{
  "positions": "rope",
  "attn_scale": 0.125,
  "bias": "none",
  "tie_embeddings": true,
  "init": "normal",
  "schedule": "wsd",
  "steps": 9568
}
MLP neurons of a small language model. Each row is named by its layer, matrix (gate and up: input weights) and neuron, and shows model dimensions 32-127. Each number is 128 + 24 x the weight over its row's rms, rounded and kept within 0 to 255. Numbers have three digits each. A neuron's up and down rows have the sign that makes its largest values positive.
Before each neuron's rows, "fires on" lists the tokens most often at its 100 highest values on Wikipedia text that the model never trained on. A number after a token or word is its count.

fires on: "ov" 18, "iv" 17, "av" 11, "v" 8, "ev" 6, "r" 4
L6.gate508:171144113142158119106124180139137090085133149093089150092178092120190155120105127095155091125137140082127104114138150092136174128144140154126141098161140133143139112159145144073113096109115114107117135128087159130172133125147103130152138144147153181148145118131141125099121113127111141106
L6.up508:110128106133149139129129168150121133130120081140117146128154124134099133135135158146093152102128126158151167154145130104135154101124158058099144117114114144117168128149111146124074128177169103073126102102109141114085126152124128158092109158141101164067109096145124103100134120126099193120

fires on: " of" 48, "," 14, "." 12, "r" 5, "ian" 4
L5.gate392:134129127099117114130147160094108134099139138129128109150129132147168115101129179134147124151089140107129144109174091097145146128193151102157113116097121138137112184124107126110147106124106144087154123124143071134090147114135112149133125108147136162152137142134154115147083114087138140144
L5.up392:095129150088154152133084177092138140130077154099123128164110137116174116121075152156155107127156139143180132121155149114116138153150100120148123104109116150148114129111149140129143121118154125133134100107127178156109164109149147150154129119130130150146132127129150095144124116128120107149

fires on: "s" 37, " that" 22, "ed" 12, "es" 10, " place" 9
L5.gate128:115112152152120118117109102121123113152134139123091135151118114104179096151094126140108139146121119135124106127135179120140127111101098161088133187153101133133128146144095128114172142166097150143125104140121110117070138133151134167155103144113169107132129095119125126145185044138113142146
L5.up128:157115096148135118104132156159103127141149114086128113165108152119136124117116119142102161108116103098121140166147150170189174140123115128109138142139139123174154195094116153102123133171085139155108129151145118110076108156126141158149144130148096143129084114125126162158149098141180160164

fires on: " him" 18, "op" 17, "p" 10, "f" 8, "ing" 6, "amp" 6
L3.gate372:110147085097175126112110120087169145135114109126149198043142115120159148114139101134121127097123142140087118095117130114121116107152158155163135119172120085159152155107149115083141113181147155093140125104117135153091111127120138093099100168159127141125160144149116122123107140100128144157
L3.up372:120110130166127122133146127116128159156129121112147143132162129123131101156152144138112122128076219053106123105120127141121126128137130087165172158115118115131166131117084132151166133116116143131137140171109114123094120083169122138111108128152161120092109101138134115111117109163124154114

fires on: "ed" 18, "ion" 11, " video" 10, ":" 9, "ing" 9
L2.gate211:064124145126119124187100118115119109109083111154157136116093102100114107100119161157109118118118126120141141166150123127134146157113096109127176118117142178120118115126126151133118128149157153095167131123103146128102119162143134105118157143081128104136163109124152150081111108147138133093
L2.up211:072132131105129143108123137153126109125081141122180151118147168144137118162147143127100066145166091141126148117125143110145137167104101149157115140131156105126130124124107127087109162135153134137120135111148130140118101099127150146138065121073148082135151066151116120122133146107099149123

fires on: "ated" 28, "ed" 19, "ive" 16, "er" 11, "ative" 7, "ident" 4
L2.gate376:127137146136118129131147147105132142145094132103146125097132133148081061117103156134098103125115145096113114086146093146142143116135118113137159102156143101116134107154155087127078136134137112086136145139113109171122113120131141083137112092140150149127096137132136134119091085115119169135
L2.up376:088122162143107157096094077180100122074132141119098109093152130119140136145130122122110090127139122131148139078157132133154136147122144109113110135160118111138135096129167165104097131157148098118112165083126114148137157127126137122098134174149130160106117104136170129107133121129163158126

fires on: "|" 19, "w" 11, "-" 10, ":" 9, "al" 8, "ed" 7
L5.gate411:123130126120088107093109153116128130144143138126143193129087123118121104134114136161153157150130131140123111158130129155148135130076142094116148166113161160128141086165179116082116150183139114072151082140067122109117128153162153147144144187121123092120117119110122101129129112123138124144
L5.up411:070137144095098162109131172166127121147096144129115141132104119135096157157159150146148124108130152134149151157151090123124081143080093157148170151180145136129094126137146082144110133113124087091138106121073131143117137146098144113142174134121152096125135123160164106151126169139092104143

fires on: "ed" 20, "d" 15, " of" 12, "ta" 9, "th" 8, "u" 8
L2.gate35:099131110146112124065166124133108111123096132194095124153109126082126101123153108110117127130134104084108115166079126098111146062115124126111142127158144123166139144112120145140146146137131116113133102101133131147131134096122158129121145136118126190137117123094125147111138089135136156118
L2.up35:123140155150183132120120113093147151159138114154150129148119138122116163122147090097124086103140131116103141112131137093130110134117127150069136099155146084104186129108158143151139115111096101092099137103134140107115125128148132137140125129138144116142147077113142132127114114162113142118

fires on: "ed" 33, "ing" 10, "ated" 8, "ell" 5, "ted" 5, "s" 5
L5.gate250:116088139118116164146149111103110106153202173097088113142104136135133101128147152149101177098098121149141114153098152132121111145144148112075169122120145173114129122170114120138083114161105159119086115108140139134113116132127131152112082113112119167153084135079138150122153120069137121146
L5.up250:123127125160104099117101123084108100108166151136128164119122131130132101112139166159143167143121094112133103129124148119114151172140116137107142088110196112118151100087144134132177141149082147130123146131153175121086127135124102165151142122150148140156117175137124120102136115134131169146

fires on: "c" 40, "us" 17, "ta" 15, "put" 5, "po" 5
L3.gate97:146166140122123135127119106120141149119157156154115094130127107141111140153100183121162148126090164141080087164153165097128099118116136119110119159155118142154193129128160157145097159145149123114146146156118118139104084138158151104143146105083115119100151114115104125147171103128111097077
L3.up97:157145155137128163119129132121131137138115150187143106136144161173124098124108147207111158134117170134143130110139146142117150108151111108124131137132098106105122118139109158141164096091145174109189107163135153155079186142111137144088128081135146168109167116152107095108137138102113137107

fires on: "," 32, " in" 17, " of" 16, "n" 14, " to" 5, ":" 5
L6.gate291:085144126117114173136150054094145150136122189119138127165136080094146149153144135142114131170159121103166133120141141083144169132116144162129110136147111143138138141111110086152124150117121132127127108123088162112147132119081155150145145087103106119132138117137135140119079147135138105111
L6.up291:097127129134124135102132131115097125124147159068131104135125133132144097111186126150103127150140176088173156083124105118138075181124121127136139165110128132120154177138144130105156155150131130089110126095123109135155140147116102152112135095119103124155149141078114141137129129158112118172

fires on: "y" 31, "st" 10, "re" 9, "ry" 8, "ver" 6
L3.gate465:071111133117109154102123138107130104105099121131127110163084141156181166108160097152115121136124126118145142181126131102132084148121161112116109142155177141109119149133117151141143114133151113139118138186143146110110099115141163113125100147102158105143154138136130111164159132196151103116
L3.up465:127119137142111125132141183090140100149123121115150086132121121099115141151170131106137084136122172089134098153123141137180105135117110138089167106127153128135163126152101097115156092148145127072096160113147150117112087158176151113131135139092128148148150168112096105134107152111111110085

fires on: "s" 28, "or" 23, "x" 8, " to" 7, "n" 6
L3.gate83:119121099112133151146169105136123139132076106147147116128101123143103108117112092091132139079120128106163149127096097078162117102108106166114116183113115120121127104194146159129142111133121134127118167140109127113111132135096159116090122124109116127160117158113072130109164103146137127165
L3.up83:126092113114151120110181076148164172142137087151155151171136111146151100161109132101149128127150128124136141124125112138121168121166080135146139127121142131130083142139167125158086118125117131143135117110128070100107128098072105134113096153110138117140140119125165116108122148134124128099

fires on: " and" 37, " as" 18, "," 16, "-" 7, " of" 6
L6.gate206:128134116163136158125163137099165135106144098118096157120126084153111150125153134114130118138130141114080142115136112101123088096124128124126128115131155134060123096133097136180084119172133119130133125154119116109155166120141163094123145150119112112092111093128098119144077122100157146137
L6.up206:129122149115134100083107126118125158141116140098166082145160124074123154139125097110129087136109121141131171096120118111177097124159107123131102177138125169144096128125093109110124117053141071090165121093159125103130170105117146129163138106123122157157118091139140126101121067158168140130

fires on: "ad" 19, "bi" 13, "ro" 10, "en" 8, "io" 5, "id" 4
L2.gate19:157077102140153115097114149119135115100128117130157122168142089097134123120107154136167165111089098120039145119121157126115097147159141166150129124133105086139140096140151110144154165166126114160106105107113135136137136146089126138127152142146106136147137076126108075155139131142083129142
L2.up19:143105125143132094111104141111124134120161140140081068109138111105102101137133111150143123121093174146093132166112105087112099121121104140126093124171085131153124117116107136162144131149137086156133163124123080172116117127153115149160115124141083128133120105145118138099120122101153082162

fires on: "ing" 57, "er" 16, "her" 7, "ers" 7, "ion" 4
L2.gate400:123147141126086162118077054163129110100128140131138131183122119147101085121143118119141131107123117139149056135134148122120136163137143120162132091163129150147146130140156154134100136161131114180099191149150138145131127143160143128137124146147171109152151109142140092146134097103125125121
L2.up400:136104124130123165093075098119106115150145086137160152110148115116196143115184120077158111128096149129124113161128126129114148094109115128145129143134179119114128180144133132102115122118124133113146149139102151125117085137141129191142120153122098065129110080174106149142098112104129143110

fires on: "\n" 98
L6.gate101:130153142121098110100173101157098094174103107092094173128152123128133124110130115143125141128111117126113117131126158162134150085167102147150147162113106140131105137112085150110171127120136106128117139111162084115110082119157118126163096131128110135110114103141086119159125149140107153121
L6.up101:153141131129128163145132088110138102154128130124093137180136108141165121102145110128129171140116130114115137147113128139185158124116100090085111119095110123090130080126111136138145124075095142108095134105138134153161104160092133109144153118135120088138140159146102105131083129107144119118

fires on: " re" 55, "or" 10, "s" 9, "re" 5, "al" 4
L9.gate370:096158167135134157136134114105132131135071125129128074131110069147123101122125089110136117152125143122152110098147115126117107059134121145087120161119164164106085103125156143166119099128136166121156153098100097140135105117103147098136125121092144103158093089141128125095130063141095109139
L9.up370:133145100135122170155143155109119127141132123117128195160089116147128145165110097141110091121073112159103131128138109089125148142121085139112139083099127130113134123130113184177146130179081113122100132101125125084125160106120134160133104132112098132136120116112133134093159129067138106126

fires on: "l" 18, "ta" 18, "al" 12, "ly" 12, "ed" 6, "er" 6
L2.gate309:135123129142162099103179137102128145100133110149118125137156130156141125168135131154115114093132111153126150099123092131181146077126115104100142147126183131116145107100130176133156157136106155102144180132113159093149175109160085155166174158141138108126160111148117093107140141150073129116
L2.up309:113152122169091110143119128141130103122142133089107107136131128138171152137130123180119130133116105077112113160118145148131160088146097152142136141098147135182141136139129127118146120124108135123121137123130110146150121167139129140155162117174117162077091121138114122135134165115146151092

fires on: "d" 20, "f" 8, "ough" 8, "t" 7, "ver" 7, "ed" 7
L3.gate432:148134148132139088108137114098113172151087096160118095125099113108140151105103099120102144077087121116113124153170181162103146117090151131146129086185144115141132133142143139120118083150130151101142106128117172122117107097120147162119083181087116099113128139103126137121099132107111137140
L3.up432:135149146129123096098127110128160103148047108134094149123100117156085123154157107103131107102127117121157133117111118124163136129102079101112125147112152128122163137135148114162137099135137142106110097124158188143117095131157120122117156092119126118129088127138107160097128076143101130138

fires on: "n" 39, "m" 16, "l" 9, "ut" 7, "f" 6, "st" 4
L2.gate488:153128156154112094141117153166106109166134145140117137081110156176090141104106124156109135178154144129162101092131068114130149139116130166107116109134140126120059152120161133102154177203108111096137119148125101113116176157134135109128097099119102146076103138159118107134163116101149149152
L2.up488:111089088128143136121145180097124100141130147093099156148156132138169115097156116129154148112173136123079128128096172125118137094096103133132171104098157124149134180129132133149132115128073112100150134106120146088119142135148111104106082121119119094133103162133155109099162137115137126126

fires on: ":" 19, "ed" 13, "d" 11, "and" 10, "at" 8
L3.gate349:118092133151129131135158130129145155165097139152110170110131164100134116169099141139140145106158159136118178129102166149191140136126119161096128140163122114115110139109137100133126172125128117136095140153129095140155156111137132126126133077139124154102124137167118119073121116108149159164
L3.up349:143105134155154120082130137121195116109111118126109122132155146108072107112167150122151081128177123118111125149104173147155158116128136133089142152166111133144126121127156090127096130164096110134083123114138109134149132118154058115138120130128152161142096113109116153136166119144085104151

fires on: "ill" 29, "ba" 25, "ner" 8, "\n" 6, "ate" 4, "no" 4
L2.gate388:141139099100106132144159143135165140090109117128161144123143111108137121094145110138127124143105136160152119129178134141135131133161141159148149139150113118163132105108102073147159109170111142101127124177133125134160099140157109124133087098105097114114107102094104136080093120137085135110
L2.up388:144113126123159136121115132151147128188109153146178109147119127153192114156154150150148117141078127134122133135104087141130126161128134124140094108140059145118154106146073089117117139143098128156114121138144153191170159119088108166145148091123103131127112146110112147135093179165135138154

fires on: "ter" 21, " inter" 13, "m" 11, "our" 11, "no" 9, "x" 7
L6.gate511:092142114077135147129099133163140119136103114089136131189113085117164154077106103103129133135167123120140112104115137123076146111143106155110111163134095126133110142157125180083128122082112123090133143104140116154108111132148119112084126156146144129145123159098139137099097173116106140127
L6.up511:150122139107113076130128177146153099126141102113176104142070108147145158140141087141176107127119177124125131127186118130129107132142125104108114151082148114127136121138103106055117124184110118071120085122141150123134116151154114118087146158116160117075132120128135147143133084123140102138

fires on: "cc" 19, "ch" 13, "th" 12, "c" 9, "ic" 7
L5.gate419:138150121125100148111124161136124143158130141142132164135188136171143130158154156126146125095121139192128146151096104130114132141133144125118094134156134164114116052162140132125114139116126104116094125127153132108129111120155117169156135113150154137091147121164119152141133160136140111134
L5.up419:098157142158105109123111140100174141107128089090120169103186166115127103142133177128093090089127156135098105139098111057122155105167157085097115143125117136154142131113143133123137134112136108137139139083142121094092187089146124144139114121133176095098139132137082137133149118162144140150

fires on: "\n" 16, "k" 10, "re" 10, "s" 8, "e" 7, "y" 7
L5.gate190:144073089134072125140156097108150099114129110153130113147125091091126131094147114130137113106082165145150090152113132105143130080146167159158146147150133149142132104119160109165101075096164129137140118118151156144136091129121135107158102133114103123118120132123116104125180157141078086168
L5.up190:134135097150128162153149108137112108139145132112106119103095128101116131149150142085136136130125145147089114197125157135159119146102133091120186087129134114105101112121167124105105106101116148154150134107100186125108086158121172144123111178087169120114135121146083134164113143127125129087

fires on: "s" 44, "n" 13, " " 4
L6.gate352:074191112123152107136124072109126077118151119121186122158129126136136144091114106176138129121155142102109140068103147103118158150138121116132112125132126148166128146128175089169131144184153126132159157117067158170091130147153150112124098090123123132137129123145142128108145119155127150113
L6.up352:167137106146155168123147098104148162112140166113127130152120120149106118134138145159129141146100130117089109158167135162136149077131095134154131128141127176121124071144169121148145133124159130115197173152149121154150125120118117121122105122135152181076161127113146121154112092120151131118

fires on: "-" 33, " a" 18, "all" 9, "ing" 7, "ak" 6, "ard" 6
L2.gate48:114106164125065060103139082116148134096144148125103146125136144120115084095156162122075139147108101118114115126148110141088074137142136170166108155139126136117134158150151092122190163122125132124149166120133113105090121137143122115097123129081134125081200128121106138079136164103118155159
L2.up48:112115121105116088083137143132180148110124104110147156164103174149151112164114147146093117149148120111123124140144174139117103127156114130105123105189129118140136119102123097087160135093143146150158176145153126110053133142112039181104154156125105106094154131147142129165144116119136133141

fires on: "y" 19, "er" 16, "an" 12, "ing" 8, "ition" 7, "st" 6
L2.gate501:124124129153107084133138101142119155112129177115150142127124094108107161077130147137145127114082154127149093102124143116103137096134154170140126107143103152067143121121185124116102137138123130148111149137146146100104136157118158090133111143112135073125147133138119152144060084157128137115
L2.up501:196135140102113153167119136174163154140110118131110128114161133163130183154120107099118087094125185120094103142175168132121163079112177159149185146129132135099090157127138124154143145097125155098125151109118102086138155150128141139146123161118163076140131169155150134152101102103149139136

fires on: "d" 21, "or" 13, "n" 11, "t" 10, "ti" 8, "k" 7
L2.gate326:088126107140121104111147144119122102118095159127131144134125114142161118152094165157068151137131130114118159134135131138112158135156131151109110135115155098104111069133120131159103127123114144085124135122090170143139100161089102114135087138134095154069163119112102156149098137104136114148
L2.up326:112150128124181132121121100113095194136121124149122117130134111165111087137114107138120130141088153157105150110121091146137099189126114137127136132122115151175134143095150148142104144113129152153091153132148078093148085147143130174143102108134151118149083164136115153125160131129141132157

fires on: " in" 42, " of" 5, "ment" 5, " for" 4, "s" 4
L5.gate459:148138120119131146124086107135116125135153143128167087159127114114093126190132150138154113125190123080153151104211135126158148160183141180135133128119129078113112152141152113100137117125143114129149092111137136158101138133100136105148129132114150146163157094148078121169115155149087138097
L5.up459:110137103154135160147134073125130132115139165157149137133126141097158133082176136131115118102160142148159120103093131135127119127118117049154150145146140102137111140122127120143100094086150098134116135139124125108142091131127119120190167093124072143133131146108146120096126109177175116126

fires on: " and" 38, " of" 16, "ly" 5, "ic" 5, "," 5, " However" 4
L6.gate488:123111166141090107135138128128170126107108139143138130120137132148134112147147191121115138118147126138160117138111106139132108125128076158112139135125126156142124130096125138151143114163161138153129146189159123078114143109156144082143141139148140089138147096096110145099107130126123139108
L6.up488:125138112137146148114140134096107144157121105118162116108083100107147134147151139126114093080100110171174147107142096106104109081145155115130084127114111106123113089130123132112126097120113082131174152124109146082133115107140107162120169097132110126151087110141144105148135165161094165103

fires on: "t" 45, "\n" 16, "ide" 9, "th" 7, "ction" 5, "age" 4
L5.gate493:119126138163135166132115076112141168133123154141120156160096171142104088143087173142115177134149123142155105164149079135145127130132105129121130147158129134177102145126134126130105144111080090131133099105109105116111153102108082180108150079140148146125126126163132113175181162124146094104
L5.up493:187093117094149104178128068101109092137142114096155090133107120118126158147126089185160135093161154150142134155122159159143150110107129123132115145123133136112072149098135146140116068111129092155144138130119104130104173114123113104129133132140111172100122142128083127104104103101158119136

fires on: "-" 69, "s" 13, "ed" 4, "ress" 4
L2.gate140:117119074116115130135167102115120140124136137110129087174119159128121087132180068155127123147113100122179127181155143149161156125166109121161114139132128135105138138072113135109130135151107161136132124147141152139140069125135134086126114144168121151136124115106097146103091173116138139129
L2.up140:114110108119136102170085117124158120124107120131083110137095118133145105148161099147094117143117138104128091123117123108132123139117128146152139173068136124144114143090099106148136122105131143127104118126134161124093128137104132093107171126183162182120143105069102148121089165109124141156

fires on: "ing" 30, "ce" 17, "ide" 9, "ring" 8, "ations" 7, "s" 6
L2.gate372:143121106117124096141128143139170104123117102118125132104147124130159129103071116143122168136103146127124120128167137095156085121145107147146139084140156148124132149132175135153133120166123083171177113150144132155084120152124210104120119143101148153149132105132074088115132115116110166167
L2.up372:138150124092100140108106129105162160113140115112081130108087127114164120089155137113143124121112135145132099130118099108165140133112102191128135124200132172143129114123137122148100142139081091131133132125161087149103137097136072125153114157113106155092181126086152143134129151088093128098

fires on: "-" 33, "ri" 15, "s" 8, "ed" 5, "ra" 4
L6.gate57:107101126149142149112151153106111111160172150154098115132130145076110153113149130147127138075114151140166089153137165106185144101142140137116162117114129143101119088152151106120174135125133132090145122124130125179163164151159121140116135146137143172126139139123120122107127096116159131150
L6.up57:147107103111095130137123153103127102131129110097081108157071181106154096119166137145153162121124153143159118109102158105148128173167153127145150098159142132096158123123133100095142125157110170109158131111163116130136124140136102171144137124170171147137129105122124123166141135122136135137

fires on: "st" 35, "b" 22, "f" 16, "ef" 10, "ed" 8
L3.gate243:148128108101134107137151124143114109123107112104114159097105155125088173108118100136137145120156106129161141107134082119098145126135177113146132136146159130109128092115149126073108110156174096144177124164124151080114141104080137074148169116165140103128130147087102138135109133134122139149
L3.up243:134106138159061147148122151152114114132128167141134152150111102110115102130115106139155168111116147108126104140103112117157145094143167117151133126112160112107130130081094122153134120127111122076111141172086157125176165147187128159140100108150084136147106104142141121101151157103090133100

fires on: "s" 32, " than" 15, "age" 13, "f" 6, "te" 5, "ce" 5
L2.gate279:138129142116126126122098127108159115105140172089132134119076150118106178139122130144140142161130119165123093121128102129123092107107123150105154083124132120123091108138162133150153104123129134161146141145118137105140086098145105130125103169110097120132139148151126093128120114127116086146
L2.up279:143141108138127118107122090152201132123184121154139157097093101105148080109146120135146155134136107121130170140133125096145101136084105143133126129139123171157128129102129144115094131103147096137126147101121129104122149112159131153127125164098143099145159106149111160112132140132141130119

fires on: "d" 54, " |" 9, "ad" 8, ":" 5, "ro" 5
L2.gate214:113087170160134135135131138135129135191076090103107127154153115151121118150094155128110131133130114163117125117153122121111102178114124161162139150134118087181114121153097107134096141147142073146135095121117102106148156120131154160139126126115122127103120136080135131132106115148126198142
L2.up214:116140122131085126154117090102164116122125123150123128118150143160125113142115130127152166160083139136081100124087117177129116165133135142100143107152105147125129066127122126097132146185118121158115105089130070093106138082137106132167137162117131104128070097111115138128137113129143114130

fires on: " South" 30, " North" 19, "cent" 12, "ent" 7, " south" 6
L9.gate225:110144089175096105130120083096148142140127170115105099135133117074087120135091104138167156124169137133118133101177093149126119142141094127162135085145122149146134130139153102137148158149110113130164130137107093089149172131122145172090127117125102118099156121132137082157172172149106151130
L9.up225:139193096110099087154105149129158110125141093149118110103160151095150131116091133135143116154154164109157121139134108089134119082071108138139128130116142103150109103063158089094108111161145155116094130158112135131112127106130137154155104099105076109118151133116126144138143107127124119109

fires on: "s" 30, "L" 18, "ci" 11, " of" 6, "A" 4
L5.gate485:128148113139102110126114105112115108124117144150159125124142111148095072113129139149130135057122129143147084131088116106146138175145130143124119127136130102138110129109092124138106106161161125136148147124120127101113152097083153131138099092133170081118086155118107137093104180132120138115
L5.up485:122152107140126156101126139107133158112126129150148141124073118154092139122146159101087138168084137120109101133180133159108133096164125145118122126148091121153176102123161151171156106075122093117129121107153118102128128111141098116165162151135113132099153160150117143143110103076122122160

fires on: " the" 39, "s" 21, "S" 8, "-" 6, " show" 4
L5.gate45:125118118160150076135098148112134160134106131145131135142147107112122145123148172105093160132098139128116104116139107126112119136144109129109131164119109129134163123134123147147131167113150135141154073164110067114105120095160132144100166141119159129149163097130153168084142157146113108141
L5.up45:147120096156136117109091141187112128114122133076179135094090145138146143108117092129139115121165120106126140125161109150114091157133157116114134125164171139129112137115108103115138121111121132156115129128126101079096137134117135115106097131161103162098099088103155126121123143156132144150

fires on: ":" 30, "ed" 19, "\n" 15, "re" 6, "ation" 4
L3.gate52:128125155125150146110148094079102169133127120093090108109134168084102137161106114116165141087107139111127099133092115154128122124104113144135092083132123107109107133135145158072152137112095086144123133125089076116141159099138139122151147169101128109142159113120148129108124125115159145126
L3.up52:177120145108073137119118141095146145140124101159085136091118123147169166155128139117129125099165134129109111117104153169166166150077162126128120116138127098127088093149139130144181125130124133168108174137164131154122148103107131149122138132135132131159120145120176137095176134129128104131

fires on: "t" 27, "lect" 11, "ing" 8, "op" 7, "ense" 6, " of" 5
L3.gate284:150139159110086102151145127109141124125112177131100154127119102086142127122115107153158133131097108108093129125125126125136157089112135134143098099147151108086164160118110163102125146144138122119117148108188075095111107121105138156092106136143122124076148112147093082136138075118123109169
L3.up284:097124108164126152106123069105156121125137112128114138147093127144156062153148132129117106144133116102113103111136126136152112135112097189145140131108138092120119193088104143150155111136111170132128121120140160152160107128170120111097141111145172144113107096104165106117128094152118129126

fires on: " of" 27, "la" 8, "y" 7, " in" 7, " for" 7, "ro" 5
L6.gate218:158180101125121143097104128124139132128147114116113076156139136144128132113176164119115135107121092117115119101110094106081167103129132155117101095111136159159113146148126174126176142149119167130169115141132145131111144181129175134091089080102110111095131113124128132131126124140113125109
L6.up218:151128137102113141112108136152134114143091152140107112157106111152099165153129139110091132157135092147149101095081135148146174100158141146088120109115088158124162110099113161140125146128150100118054169160113126131105126120141159135119086121134155120141190134116170169115125117150122164108

fires on: "ed" 18, "gu" 9, "p" 8, "ent" 7, "ra" 6, "al" 6
L6.gate15:102108168127165132092128143110147111137136143131095128148158131124093153168136161137162076149118167099087071130082083152126116127108083167117140167147152118096097110123131137099139140133140139115137164108135144118139137110128086165103150136092119086151146128153117147149120110085113134128
L6.up15:119099153142115103111106123138123099150154171126129156169141116175182173160125116193152104199144154135124085127117112129121128127163180139136131134138173164121132156186130117146145124087147108151150153160142118107161139117114123105089117088116147125135126154103102135108124112165152116132

fires on: "N" 34, "T" 9, "d" 8, "w" 7, "in" 7, "par" 5
L2.gate280:109079148117147109124115126065119104195163095084159141177102099111081134118127134134116138113099127104140128119102129129109115092107183159112164142138141145149116132104180104122186113097143148133142133152111149125170142116115147122111130140167141153151069118136126120126125095125113134123
L2.up280:132128115144185142107113128142172139133112115125146149144125109121169114126131149121132156112110176152058104133129182145123093108134133116129183137153118119129130178130126170156112139135137098144089118128142104109129131081139129127106081151111097104153122153134147116104117113107132091165

fires on: "s" 25, "ic" 20, "d" 11, "," 11, "th" 10, "r" 5
L2.gate427:097151118158118154104142110184144140152094190119141148141096137098126109129092095077169173136107148130136123122077092151115110126131156118092112131115114150152129104145142134156138131135118123117129090123137099125104102121132147148132131131108141083110112156119128151128101155124129095122
L2.up427:115188146148149144110103156110173091175115132145145142114116119142143112099138131127166095139126155106104124131113081140091095112138162128109183130056101140106135134145152136164123114168103139124093122092132139106148128079151141143106131128145135145137128148111082133128146146140160126130

fires on: "d" 30, "th" 19, "e" 9, "rd" 7, "t" 6, "ine" 6
L2.gate409:119136086134144157162172115136096122162159156096096097113112083112115101172141116148129131172090149166102114111127121174128130163110134139122057138148149162118163115140087168157103152166087111153124129144147122150107135115126145140128141127096158162106155135114144135136162134098105110142
L2.up409:071108110133131132152113151103141107122132113111085122121097134126109124124094089128129166136129103100135090090081128107129147112112119121085101133117155123101142123096149134126114174120100093119159118130125139098129131147085156146095096171127156118149113136141104123206144114109135111176

fires on: "x" 25, "ter" 12, " one" 7, "g" 6, "ch" 5, "ec" 5
L5.gate278:084152110121136154137120104130087136128100142069149129145089148135164149117102107137151103151135123146190121094146117131115117137138140113136090133152103149119119095145150148131160129153139136097090135116127127162158093121087120109117158140138112130130182173170128162119124170154131164158
L5.up278:158133091128140106147102137110131108155132153123167143130132152148103143153117170120093099137142124170130153162125142133161088117131103098105099129152121154174146125152125149089074120104110112076126122133133128166126088071157102088117091129160108096095146123114136100149159136154116123154

fires on: "d" 14, "t" 13, "st" 13, " Ben" 6, "y" 6
L6.gate474:099093124167061150085134155112130141108126156129141147131108124106128143146132138142143146148120141152114117095140109072084121184168138159127139142109142124136105119111140141137121096137168146119102121137160158127127110159110110119140113147115096113112101161090120160169129155127124138141
L6.up474:116118130147134129155156117093145146146146118162166143108120134147124112130113088174082135107159096096143092143092140119154103138129088167120144107122096097146130138120122128141134135085132106097130144146154155135167159099159169172115155122125175115089133116122139161128130129172087141148

fires on: "le" 20, "in" 16, "e" 10, "am" 8, "t" 5, "a" 5
L3.gate424:141131160069123128131132124117154126145106182103138115171126111138113142163133140135127101125146155161116146142139157136170143142140166106094112129124124127128166109124143167143137093099084152153083086091106108128128130101145149096118125171078115098173127160103109133111155106159112112112
L3.up424:112082179115125084131176104144116138111114120126117136160149125144139094134151138149099139095113126095143102135107130137147116184097125135180130147132138149111105134075101118088135111107075113142116149132142162101109111139139104155144118149106087154120119103107139121144122170098137120092

fires on: " the" 35, "le" 8, ":" 6, "se" 6, "re" 6
L6.gate73:146167137148123125139168110090117201137157144109143155114116162108146121118091137148173109111127167110061118109193140124135140098172139127164113115157135123124175077147125145169147139126156128099109124124092121127167102141113105120152147152146126175146108093129094128115098102099156154163
L6.up73:166118103120147119058115125136148090116114111090136100134174148106146147145122172131133196097152154102151112113109138145175164154104121117132116088171121110150141158131060127108144145146120147170105144125112127112109101119100106160148122140131090167135107130131172131137125161172148132162

fires on: "s" 44, "t" 10, "e" 7, "et" 5, "th" 5
L6.gate287:129072115138109158135177120147116145149101139144072135154154116133131129143105126159115142100126135148138149134134114109106149108118115188154090128138127131151172100146119107182121154105127125136132132129125139096147093151095149119131111114129150137096107148118083098156133099132152155139
L6.up287:160088105164117132159116123145092107097122119122122128159128126157061129142096069154140149172127125143141147107129110152091130144152135143102151131138150133148091111149115128100108136130132079122171113109102090108164137120100151135119139093106168138098119134138095092154145127127129134150

fires on: "." 58, "0" 4
L6.gate34:123176165120078108113107100153067097167091150138148147163088109125131122158176171161118128140111123179156202137152102097115138117119130125141146116105147132140108139143112135101118103135087111101167127077139153166097136129108136119125142128130105137141115136130179123140120140114131146148
L6.up34:126113117141132150147119136097086103148138120139089088133140138136174119112115101124131131118162123116123138135165146073095132130126091099123132116145164139114094129115146116147123081130096137101168119139103148176118139177112131157167143134079105102141121120148157098158101141143157084115

fires on: "s" 34, "d" 18, "w" 7, "g" 6, "r" 6
L3.gate314:071114153163113116118144110122135088110121111149131094157098135123132161099155114081096151130114126143081120151106123047158120098113142119078100132154156129125103097144126125101155119161139123104126112163155150097136145097065138158150139127120111100163099112126164157142177112118106130098
L3.up314:169153139132181138123135186125144122130145148078134094121116127142129136112130143107154109150160110141082112142101151119121090109113136108133099088132171168104124141113174142150128128142127082172094073103156097116131205147130138104123099143113109125105117176112156147130093132098145132108

fires on: "ed" 61, "ated" 6, "t" 5, " released" 5, " established" 5, " held" 4
L6.gate130:097094129133151160163158119181161108163132168110090114146161163089150168118106102141112133112128113156137091120159178090140100104140109136085151070124122138100110137145131131129132108157085109110151097130149172126131138074090100127146157134138103122147181118132149143123190127095165133133
L6.up130:137097157145147149109128171123090165110114150130107121136135142131130118142140102145151133095104138115100104116104168134139112136140118168123182123120115085092090150138112178124138153121082200212121142145147142115134137106104104143144131128113162176118115079146159135124139107146112165128